{
  "d_model": 448,
  "activation": "swiglu",
  "norm_place": "pre",
  "init_std_qkv": 0.0274,
  "init_std_down": 0.0028,
  "lr_head": 0.00872,
  "schedule": "wsd",
  "decay_shape": "sqrt",
  "batch_tokens": 65536,
  "doc_mask": true
}
MLP neurons of a small language model. Each row is named by its layer, matrix (down: output weights) and neuron, and shows model dimensions 314-441. Each number is 500 + 50 x the weight over its row's rms, rounded and kept within 0 to 999. Numbers have three digits each. A neuron's up and down rows have the sign that makes its largest values positive.
A block is one neuron, or neurons of one layer that tend to fire together. After each block is what it responds to, as a language model described it from the Wikipedia text at the highest values.

L2.down1606:424566620454551468511487511457445541556529570482548626627573560523501504441461514391456512529527532482518444509489511467472533468538541466491529539522476454524513545557479441472544517463416494545537469544519456510496378530422470553423424511564494529510581608577460484541507427451481574523492468488472545515535487466447547473526485478492432472549422474445418531518537497429458472508546
Responds to: Time-period nouns after dates

L3.down1141:460420581520548549414439426414375526488511611470462509427516474552452583412590498475503481400470512578494446523614538544559536552509444441542507451472552534444469484526482522462501501526545479538438534480492529526531493466460452539564441462485578440418486572587474513409525545522496571583521522418463514443536460556476547513571510520531455601493500630536478544491527539542492458549430
L3.down1409:420481453528548538487515580524459491572578549449412530454547464509483485488470482415575490430588610471509505533472470541549483485576473429601431531499492529369409461422475623561516460500577520496532454485455552496522498534436485504537479509467536399490416552484518543533605601475500603424541493457534557460533481545438451572528534588561510496420467587476525461443509500501463525534556
L3.down1451:456471525500453530499489468563560502500430549540522453415588519568443609463559449446579484515583527541531555478518578462607580515531521536412479386470483525480501539460435468488567487551504500543523528556551497498453584505485527445532468374470459484386452519529584573516572553501445577580401541447554436594490439493438593508572526470592463463547487483438531427491436478549563500443473
L3.down1604:519565454552424524563565501475482468534556540482488452496642483557470501522464433510533526544493576504573488453543552479504515469564509591522568542443472447505395420544522530488560497460463456494484523503503511461474478504524495499490521566455563520478520498563507723467539481471498465473528512478504473555442466546559563470486550472484605394362493477491489477478534516482387497487462
Responds to: Mid-word pieces of names

L3.down276:475501501426508524760427534602476507564477512523517513501539523457505478535448500491487454508522439431450494517487556444460459437440524498530462491579529454501631405455475496496449440537480498572466502442504564444432494580525459463550545501528502529601524490562511505483444471502527524534458512486517448524579477459409434528481443533510551450489511503496521415486513431416491529385559
L3.down351:439537542550437474481480414446583545566514575495466461451507533425490566561504407538485495446561592536404541479542420510482494494452490501532478516460391472520546459465491354439439500623443616502503494486434410466501517431462502561566545498579438493550583542532565386549549436536478549585412482533468440448490516612538506463457503535493475593468555514470531559475504591524499519383403
L3.down1031:552457501426449558578538484559499553483473485503500445442455461397478502464511523494406493483534512519499472535607623507482533486515600538555511454519473497567478546560570375544487515543476439493414463517485481584531473597527443458555440335454458512483391442542494556530574615434432548522487474539552489486562492555487527508472537447558562517573432540520503431530609467440591522432502
L3.down1449:525557391447485542383472476471496482478568453510486455609442450587542563537496577577493630462492497584512528418557541556571590567469541433496616492416478561546474408444511471415606437528559473493545462523473517382490587424414582522541564440475585524501466485496466515564432517494530513507430455472534608523520492581530487476451473532515534483535539541484552551532466478405507514496488
Responds to: Ordinal number suffixes

L2.down1200:566582516517443485587489578507472487457568508543591526450493553525439486555496568537414555523477495410501518468573584480563514490491514505538507528407527482564527511516545499541526472495497510497538504471496515538563521502513532463424562502481560529488417507511526587406467508393503503471481525544542440581511456544519556519493535602472494535564428401433424467526603453505485567496498
Responds to: Name-ending word pieces

L6.down103:447423506584472565450537495525564517502518613480528485472408520507407554581480403532458516567417513546433583494490563477438515566462460534446434522531425486485514457535539517591598454504572477497413451491526463542437448495514545487372542490366450486536499505474443366386501496565512483487550542477516449449568482515343588428492544494478534434441499500444500483522463503539430465489466
L6.down117:457504510493520472448451482510510430471544503512491591437546508517451562478461555435470471446506503575548520527461435527396475503463474531458433463552444506408430478525520477456483529547502490627426507489439430544493466574468444475506484548451546537457377530389557485469445558447655456570531518438494501529544409414498494529531440445581506463435534507456519519525474520420559432491517
L6.down228:540526531482540524489388535405445513519492486524483407438449452497416464513547547595519469537460457496542479486508495444463581458487454490496486451446498545507522585494458462486414449500485529459477480537516495598483551516506481603417513481504585587486418578435431486425418438513428467441416479494517565398511492464500468482548541424435417522556454500503492474471568513505488451611524
L6.down251:441471480547518500531464552561485546498368569385461423470539611509532382601482571533457484517507529524510385573498484514476510447468458545514480529543421426515529431470451521482490536487481551558509498479487508489507533389456461556408432513461541570547517559507581508435493560514569565429494574529515491514455541478520464430485415533557459510436387499566517451477557367525469556477484
L6.down321:445415479548522457515490551531407446511572464501510397513496499611564511531462516404508564467504487595549517538525396523542450507526514536488492560491555482492468475532490497477517500513466531420497414538432574597431436502518547443554498579459532433487457534478587513539423533491450514518503553540467561566547552505515433504446388461498507449428411546382551404464479517558555469544565
L6.down377:557475562531442504558492482437393543503583542520409468453566519373530479573520548579549524546494443478499450523568441490502540523522484573356424563509568577530538546512501538482489452498513405530516450467521454451402456562462477566403500416464458593463517477463528478558512536434508508459505445449530582493530401556465451447524557575513480526555455492494425504532503463457490498417523
L6.down588:577469529541525473470582486436533518449492446440458435402440473570373538428514509583450502556487371468554483462554446510460502493469435514464549491484504529471501617470462532490485539561582521507514469511421480505520493490460536468452374395483486530530511515517517524457445475483446436449513437444534543482418532453430485574547576466535531537386425547538495549458487514438529600453475
L6.down629:554598488484594489432432426464435392526462564580477551473464495540502487506499509519488571454506460568544459411460433546520479441510461432534489452506612554455533409499467537465507531486464476562490507640559507485446549525436472434489452436463474496547459500508492536537436457425497530468557483515472551519479411529449359532438592565460453592489476418536532561499445593511539522467506
L6.down636:448427542528463564443423531575455430494513498539455532535487478549571549533424467455413544410437423415553555498545498461459486526458525475484539475464574420514498532423532504553506462489476553452460385530551569539467524532508528445482493498485552421507432605522550490485557472450503432518542501385409468493480564414529536448520511504406471486469562500600479497495516483545477472595512
L6.down740:441533465520533474433525542542509559543485471417448492514480545499414493575466507402431478504559449545557487495490463474458525584448466538487503382482502543573531551576563486593448521471427520565469430504543505420393546486522474501429602411422535544502440491456464436449377593439533506509432565593585509443414621446446515498446637482511474477514490461542518470506478459533552531418484
L6.down1119:466548487544516575511474525513625578484496522481498342501524493566431470569387473645469364519527481481518491455566497497518556476510520497482450529539459472448463531527590514521522498404480481516451516517464532555448496528520600466417534466499516518431468554528536555478531532504479366556598495487419417468372577471433467468554600419574537578566425532463480540514566537464475533537524
L6.down1153:432485468533578568534562543547451568517472456533492412371482534546475554500476571468479449511491559556486527494479371527588544518465503483492536541478510554499541506495430585479545516522516520524384477548520465434533458504500501522467510500490518532468495442499493473488508465443471481420551553554465512464481444425472499412495480511560526380585481476476497547459453471556467453530545
L6.down1196:484443495486463495499533483444469540427436635465396500480470507512582441496607455581519525549490452534481478465500548418450462499515464594442482440514519509464504545451516459490536572551433498514485509526564488496525655533470521512521528486497419604541488510469539511502450604384538510486478532381533511478414489563475507573501544525465431498553387556546546469529470480535552558559434
L6.down1286:498513524449440467545571502432400522536473495420537510507502533499480478515422492534540519446500466573459445508382510519388568460499586487557464563467465468526452509489470468473487471516502495542515446472553517489480546513483571483539466516521479500516429498474497490444525500538539528463548537502535526408517339481503562527496565597500440466555354427491552500518518377552516542371436
L6.down1422:445508437510512465493432463514456405580457418461481501497404484655507534553388464560536487442545454470517583519438556362492485535469517500454486419540551463507540565492649509463421486475429451431453490550484359509482582526524487381487541434471552576463496499412548620434459483546510523458509548527481593434463523496528472519594538483511483540379528544486486444498554488551529596452447
L6.down1578:483510479500496592537542536531478476461517529474443430532516526435428454528411408531511424557507425491482554568516531374573510562458504437459370542529478487600538492544505483418484497607549525428473468450506528443484503557495446567407510410477495497459443526438460535509520468507611452538570553531458550536518449480483592564494525570495489465552545527487494525451564543473510482554371
Responds to: Digits in dates and numbers

L3.down897:504595502535457463544505491426399547569536533509513442552442549503472547562494503511522490638547491533528478534528589509605415416511530438513470518466489592349523533449407489585461485492472519555481492556519505525603486553490474516485479546543456547501518421533454490437529563533533500442453526452516505526491499537495452495576475461480504518475406536475474489411535450567502531502480
L3.down984:627538575488468504570590514582516439488484428436585530532504398433599588581456476496492577442532547467576637477490490522493526404581517537498549547518562526452465411528558513508539510569458531494532476540523503501458577536538404513484430456510535520499425437457517614509431452468451512420437518513359482525559312508549423514547482389438540430497537463513415526496470520545447516444555
L3.down1119:581617484416488467518448421476475487477534518450474531538500444594469461525545445538486572575549527564545558448459545575460417555507410500467494434560506529533487491494480576451509537554514579540606480458445475557518535472483531452528498644511506461511518466390488533479553517460562513458587498433559593582496390503545493490506440481479484529556483504400448478503529569538563457502546
L3.down1407:472434526500450514399516538427453585520461511392495505539503494528494564571497504516503518551443542570440528495470501509526416559615474471508525462413505400564422477519559506406508555422556528457492381541431498441451475480552495559445493552490553444498485598552512445545521478437530566509498505495452548596467585466577524530511531489542477468545519441517532553447465383486547441465525
Responds to: Adverb and adverb endings

L6.down16:534625530441471599505489540564533517498458486499540489473431494456422554527504663536538496532566488466508555484421398431551488549478566451432504486545503544503519471453519497599475554512604533435640561557475528569547455567430416557508456468428521452513509484465555470513408514455430448524519518555490503478589468419445484450459520551504566493534542449478589517458506486489553532456554
L6.down549:589577546446470456553499489396426589542588437589558559563482509503519417482553432604443574569584465524493552466484564563519577493552544510447523471560560446534513510482429517478473538490460485532445505490501563523500552455465547496470539485552496481467448403404392522530502512510506502440508345501543484539467473514471511528458524480516507509459493502495433528466520478510466555554533
L6.down603:550477537425474467392490418555513423482499542398465453426533556454465540401556526548478521462473477483552503480491455481494493544495568526458464548616513635534596517547536530556508605517509420497480475472555502573479490526506550403456554572495483559448463489560507421555533506457562471474505473507493482408517497511484456525552514503475542609486555573450396488498472504508494467475442
L6.down673:490504503469486485512456554510398580438422533468416465548469392482484557503418479510386531429579563578568412500446564455404490456502524508541496444510641477479511487548430477431498452543455416470537445401490561468558508405445557522474491404550447453484506487581439513508447527495502456540460469495460484517524564411538526563479457400508525528528416573440408542520461541549454498385464
L6.down722:471411494513483546547470564499595550554467455503484505445448449443503458469541488417488451547536540601506474509475421485461530521388477503553455550391500557540467499461506514450508540496472516413419512450536518491480473437513496478454468543438514579566526429552490500485403626457506524457424476534486609515572589546492460482525541442550497484550473510519492475532475592542596570476429
L6.down754:447449550510457587477615551456485506446516527569544597507487465483498506520509506423505538534470468545517415481456447450522589560483468477494512562479616549460517523464572531517485492499494510539555544495501453458564561439469510522574542415558516469450461476421557637484437482532605478611540523484485509499517575514502581492568503543544506556532552537525536541480412522494589488493455
L6.down1009:506532548474436580512495525509470484497498524463572497506549555550502436471565477570516547394534607511505531466602468474534591493515521448512457535546550536468523526484567552482585456583418425358468479500507479461489443416497452528444580484469431480476510513413541532417477622394558519471533580520453504459501483425448549577455546445527502547517517565552484499518519444436448499548537
L6.down1274:498440524500476571460455534409461573533490481552440491397477501492565478517460499448519506578532492525502450502553411519450467519488440453520523510444540458514431477482533504462545517522451497419549514493480554494537564448541465491494492455461502523492512506434553469453392578504507510481450501529558499551443499420436431504486475595566608474533531612579429416573498488475490496553473
L6.down1374:534517515571523523497556553495430531482423552464503547452471503426581528433535468451407464507415583457463541566513521440483387464468478485541570425477556473533524459546501606527529503494522477572503487468470470537539546529501455493479484555520454473496540507498481540472459536474494517603474500511488511486443429552438616477534539496505498479536522523537441475536495504485415466415543
L6.down1390:503503541484632516553515457528450532495576476490505504428487485447487566505481489487534472556542536493511581517386497532445539551441541545467592367542546536513491578444416551543517475549494556543555495527525442446583428508480577526440463544544494419403516508426478495491526556489428521494437448517455548495520490383430461477504505494460562386525605493572491534420553441500445419508527
L6.down1400:440452550492483517390544457455471500483496543509449458497452494590551494461493463498490543560390533512485518497433447447519439571532530441504497512412489446594498528325544443548500533506539481544494426445486396446575460539529501406502486440466559513531567410514461477612551501507544470482465563486578445513525407522447596471492538441473416487478424491513545615504504541486516625547396
L6.down1455:455485467450519486462485625430528519478485429461432569458447513505613563504450431509458490483427501519487523525477529574493510530517455544466508413514443417440428514551553590529506447411465550487547508541536469459544490563457510547516517524473488473490538437559449451499509426488518499463447384356493504470498512454446613493543508511485508532484437623512414335614469503498554514484509
L6.down1480:563576529555608468553508475549480526552495540612554498419536549528512476480542466483429494408537572559554492482433492494537532407537460432581561487463444521509501458487402441516435573490524399561472563536528521503528488485492468496484432428575424578511382480514489523525576517452562511478489487586461481535521488452538437578525557542573517522577425484632533500438443522471457436470526
L6.down1614:500546451534540552457456601447453504461554485567410456408453514501456399474567522522494466557474492511504519524471494507502502528459496477549497407547511555478509495478547485575487485428453486418418501560533409467575517476510503507415441511526507565501404519575484528519581583476582480480540517511569460497505600539425489510490511461469518471478494386452480498430467490561508488400461
L6.down1762:508560513428521489533447484492506527456620545532465536553442489442457472468591512550527571484604499481525478547420525492414449482496508574521508578455446511495494473528562532431528584557473437435474488525515562467557516461427526455548470591516497518505568502417444527402524383449489521431477478479426498491491497496487447478492467564526362489535390544516546496526479511488408515473531
L6.down1775:585498554444503500479490518489465456482447559491487544465478466516416435521459537568463472470591539509582446393495468423448518498445502459539581505419492472527520512541568468434515506542528457468498471502555526442470512488496599509370471523552499531424490461420504457531499507476539466446496536534473505478547508476580505477556522518519519539429421523483449483542485498458492470520530
Responds to: Surname word-piece endings

L2.down1389:567497504464454545378438515418424521439451500452556469523530432512523522473525573398477607575501485472444463566541482479401496567501528493457498428524405395533565473388476485515439492539498576476528550376577514480470513462421490589521480539512457513435564495450596563460462506471519491533504475415525557505477465538556508476511473517557484431341495487425479523517601491464473536450468
Responds to: Linking verbs and intensifiers

L6.down3:497483431503467571440510643529543496612557498440432507525579518533466547517577664521496496447455477402460529553470563463495510576498561486394505514552504540535416513486505524533456425487519519531469491406429381536525537498458530463576457575508501499513475559540513529483563545554501502500547474481428494567480430418600531381474586626518415446489461470534548520525408426427533492512479
L6.down7:530476423459543517576517546484503541539437429522546469496399403553447573526431493499514510531538414467399545577490463480539479402490526455539495450585544484471432539414474423534540483491509512506516523498439413462509457574582474537465455523561533467421427437406480493475479625590493454524537538521498542548450538458491538600504574504556550490516518487474515508401481553494498595495563
L6.down220:454519494493491479445603532471649557488547516536503427524463415471444498536497548510554458475519536517489509529554473448539525409573525493605438541403494534487439488522492504464485555561489576506472593405552546473450539467431526511507473533510599490526531558503493467516473607487520533527577473511340524547498501526564582452468521510555573493530420530402442458532512496477491500484459
L6.down307:486373555479579469551563441447584524483445537483488501521464488438568435540455464473456511501513428586492494422503486531580450526562569597507496514494537456408472507506591531435455512567529451570511509468437391555493465476538452506483502557416532487455445479433512462471509429573504537490545508461464541411539461485387565541550564560518436510489455558485541532507542501561431510504421
L6.down442:532496376426455420555450463578542566502484506470413461596470635423557425490477543514510442434469497496458390473439435566606487467495522427559512574474467452406503513618490463536539507513626552485409479468519551472463424523535433589395462568479479547577632442434536497406523461457487534513450525471463507533578498541454546516510406605474485475556495530443555566616532531507438545505553
L6.down575:520531545417490525513563473464387466462489542433566509502426416433440489538544528461521551489533498510406514479495440508568472500573626484508584448425505399407515418586581564483518539523360459508462476462563551516489544472449415488463504532602518581504499475510524431549474546509413470450510485448468511518544458445599589471529464496479506465439565644476484429453448531470449431487402
L6.down586:450494553531578451591516550516476583525478515578527512432489493478530498380531547481524547524524405544495443549377427517503524470470457512567461430532411450540405584427412551560472551598477491460557535508551469513449502549516488519442502476557460462490531563477531528510558481515482512535495501565565476500476511442491393518516513498558445473502537447414463477492486554461564485501491
L6.down770:529496597495463484618479462494533589480486432582551529555572503445484502425523472431494542489518473452419516531565548426544442456476516516451526480465392496467472510513436574542550540509517490503503515510603535495441508454539476530511453523581526486475420516373551498547483483533489520513411465540489546497486499435450474523407561521517426441492598421450457459458546604501510501437527
L6.down785:548438487537481496501498482522522511532476551532451523526559419483532519508504528481470480503428453474463517474506532488485513493492510479473467568527457580429549515568468543517463483389544455444512567462468442488433494480531497501527476530522483445495563409467459462399457597551413499576527561497495484503468372416569495577583524581437436474526444434521423608567445508389540567436603
L6.down805:517562450435430552542599455412547578505513474506482544525622530490452444423499518509426558501448478444546508543576537521554515496465502579511544450492537563602573533482543515437410495553553566453461482510518543406415494511482485548456492548546496558588577516435524409482526491453461471463573543494507473476488470458596532490513469534474499446497561470558527565580493478551492496492456
L6.down990:487514538500558491541535488470485526551562577552549631550550474525396445563504541465551550520588477471372480590543455479482514492495473493496417549485496546525483399432470688483515509454503545527579456513524451439368558467469520558539430451480470504452486526498553586467444419479475511537613482432488512484526505451530462493551484572476588378500465508433492445466443472516543473520503
L6.down1172:533505513477574505548427522458552439500526456500575506487615495498563602496507574455550548488537449537475450605537493572529525440495480527468454537513468478395556539468500470560605426468506531492455484530399521533594464541447419478512507568539456464519483392504558580595546481437515553532463507581452555446434528558488575478501380481484576403538527530505552473478512544558505430440438
L6.down1394:518426487536510507427449522571521569443442526467534488522453482497559496532508482582437428565507514492517414554339477508388529497484553478473446487555473508565560445490478381573462568471502464474494513514495429507482442492517493576545487426452475559477464504388578497462567589534436460499453514462537453390520515476522470537496501429514529493479528541539506534488469571466565533502500
L6.down1395:425483539484556463581477536444515483556491472520567499552474503466475418535455559554552481437542455549511449462504479525414408526446482499437475540568509526553416648573431607505452513483619476483514571455372440474583507541449483481489462488500531510490565368546422527553594556623515531471519529439510541557554523442478585505556447507425484448476451458488444446564556498535498437519465
L6.down1607:518429521415426449380403491521515536405586481540538506465420520500542539525588505523371427525532540531379551528481420451446484531409448532534524513524496447433470602435409493470464492441462564593495494469487486496344562491462551508569512407535539453458424588568543473567533539506513551442411502440375513534527504541447636518525586445487516586436554507400485525495515485517444465514485
L6.down1645:596493517499425558480524438526449459549493446560481451549379525463496490453423531570526484530365512455502507541440556494501512574439495492408494591517514551424562591606556465491532545489457474652522513569492441592441580492514566449466418481497517396419459574576496500493535449468487515534450511516543498478459531566441489417528506491508560506444541490497442427553469461555504519532500
Responds to: Predicative "as" after labeling verbs

L2.down116:500523463584508507706417540499563415393484576524592550472464498524531480502441502502538393541416497518510557487494490501491459497475560556444579498588532428461523464519561491475580426521484500521499516423554539546473463571533496437600504562412512556496487508511530511548469516497557409444425507499508523422482493577447420467549516554536458460537639519421511451430533433527480448415506
Responds to: Final digits of years

L3.down10:512530543500577567626471592520477391472502446570584442429490553468542503528424582500505456503519425457569559458470523472482461617507443479578458493482609458507554537471528501496452440546521503526513518448487450416466435491464368525493514411538532518508549330498499463511497417512459442544468449506528504512513522496497519532517456419482528426486491492448465524516499518521499389596465
L3.down486:433347628501443538479600486488505612485491574497374498488502498525432474561552573537543491487485511519497490439470609515551533535419481507560479438437493424488483534595411485569488496398470525465492533480512426493570565450466505547525536464536613490509552469575526469483491455398423552644423563493470501498590556547516582516478439582445505456554504525511500478525473490468575516555479
L3.down787:588491475419448433703530604478466544581582524484549558479448471515522393533439481419529466522494423515535511527529480477430580524593489440655557490576418467549530540519504536484454563481524504554517433483484478542445385511478430522449519527508468534505528501453523470533441420433483515497491498509537565503645498452548549526517453477528504563616449586499424614531428536517514508596523
L3.down1370:477567526554487529531464499518538454535512461473551481487501530512436504459500524420496527511437407422521527413511529512526518495515585451507492516472544515436550537411465499500536458463543482486467532456484488473528493525494461544472532525508467475541510485480433469508470472529513507478536479459543605515504451499571566555510510603536485479599554529471419591466471482443525425465485
Responds to: Word-final suffixes and year digits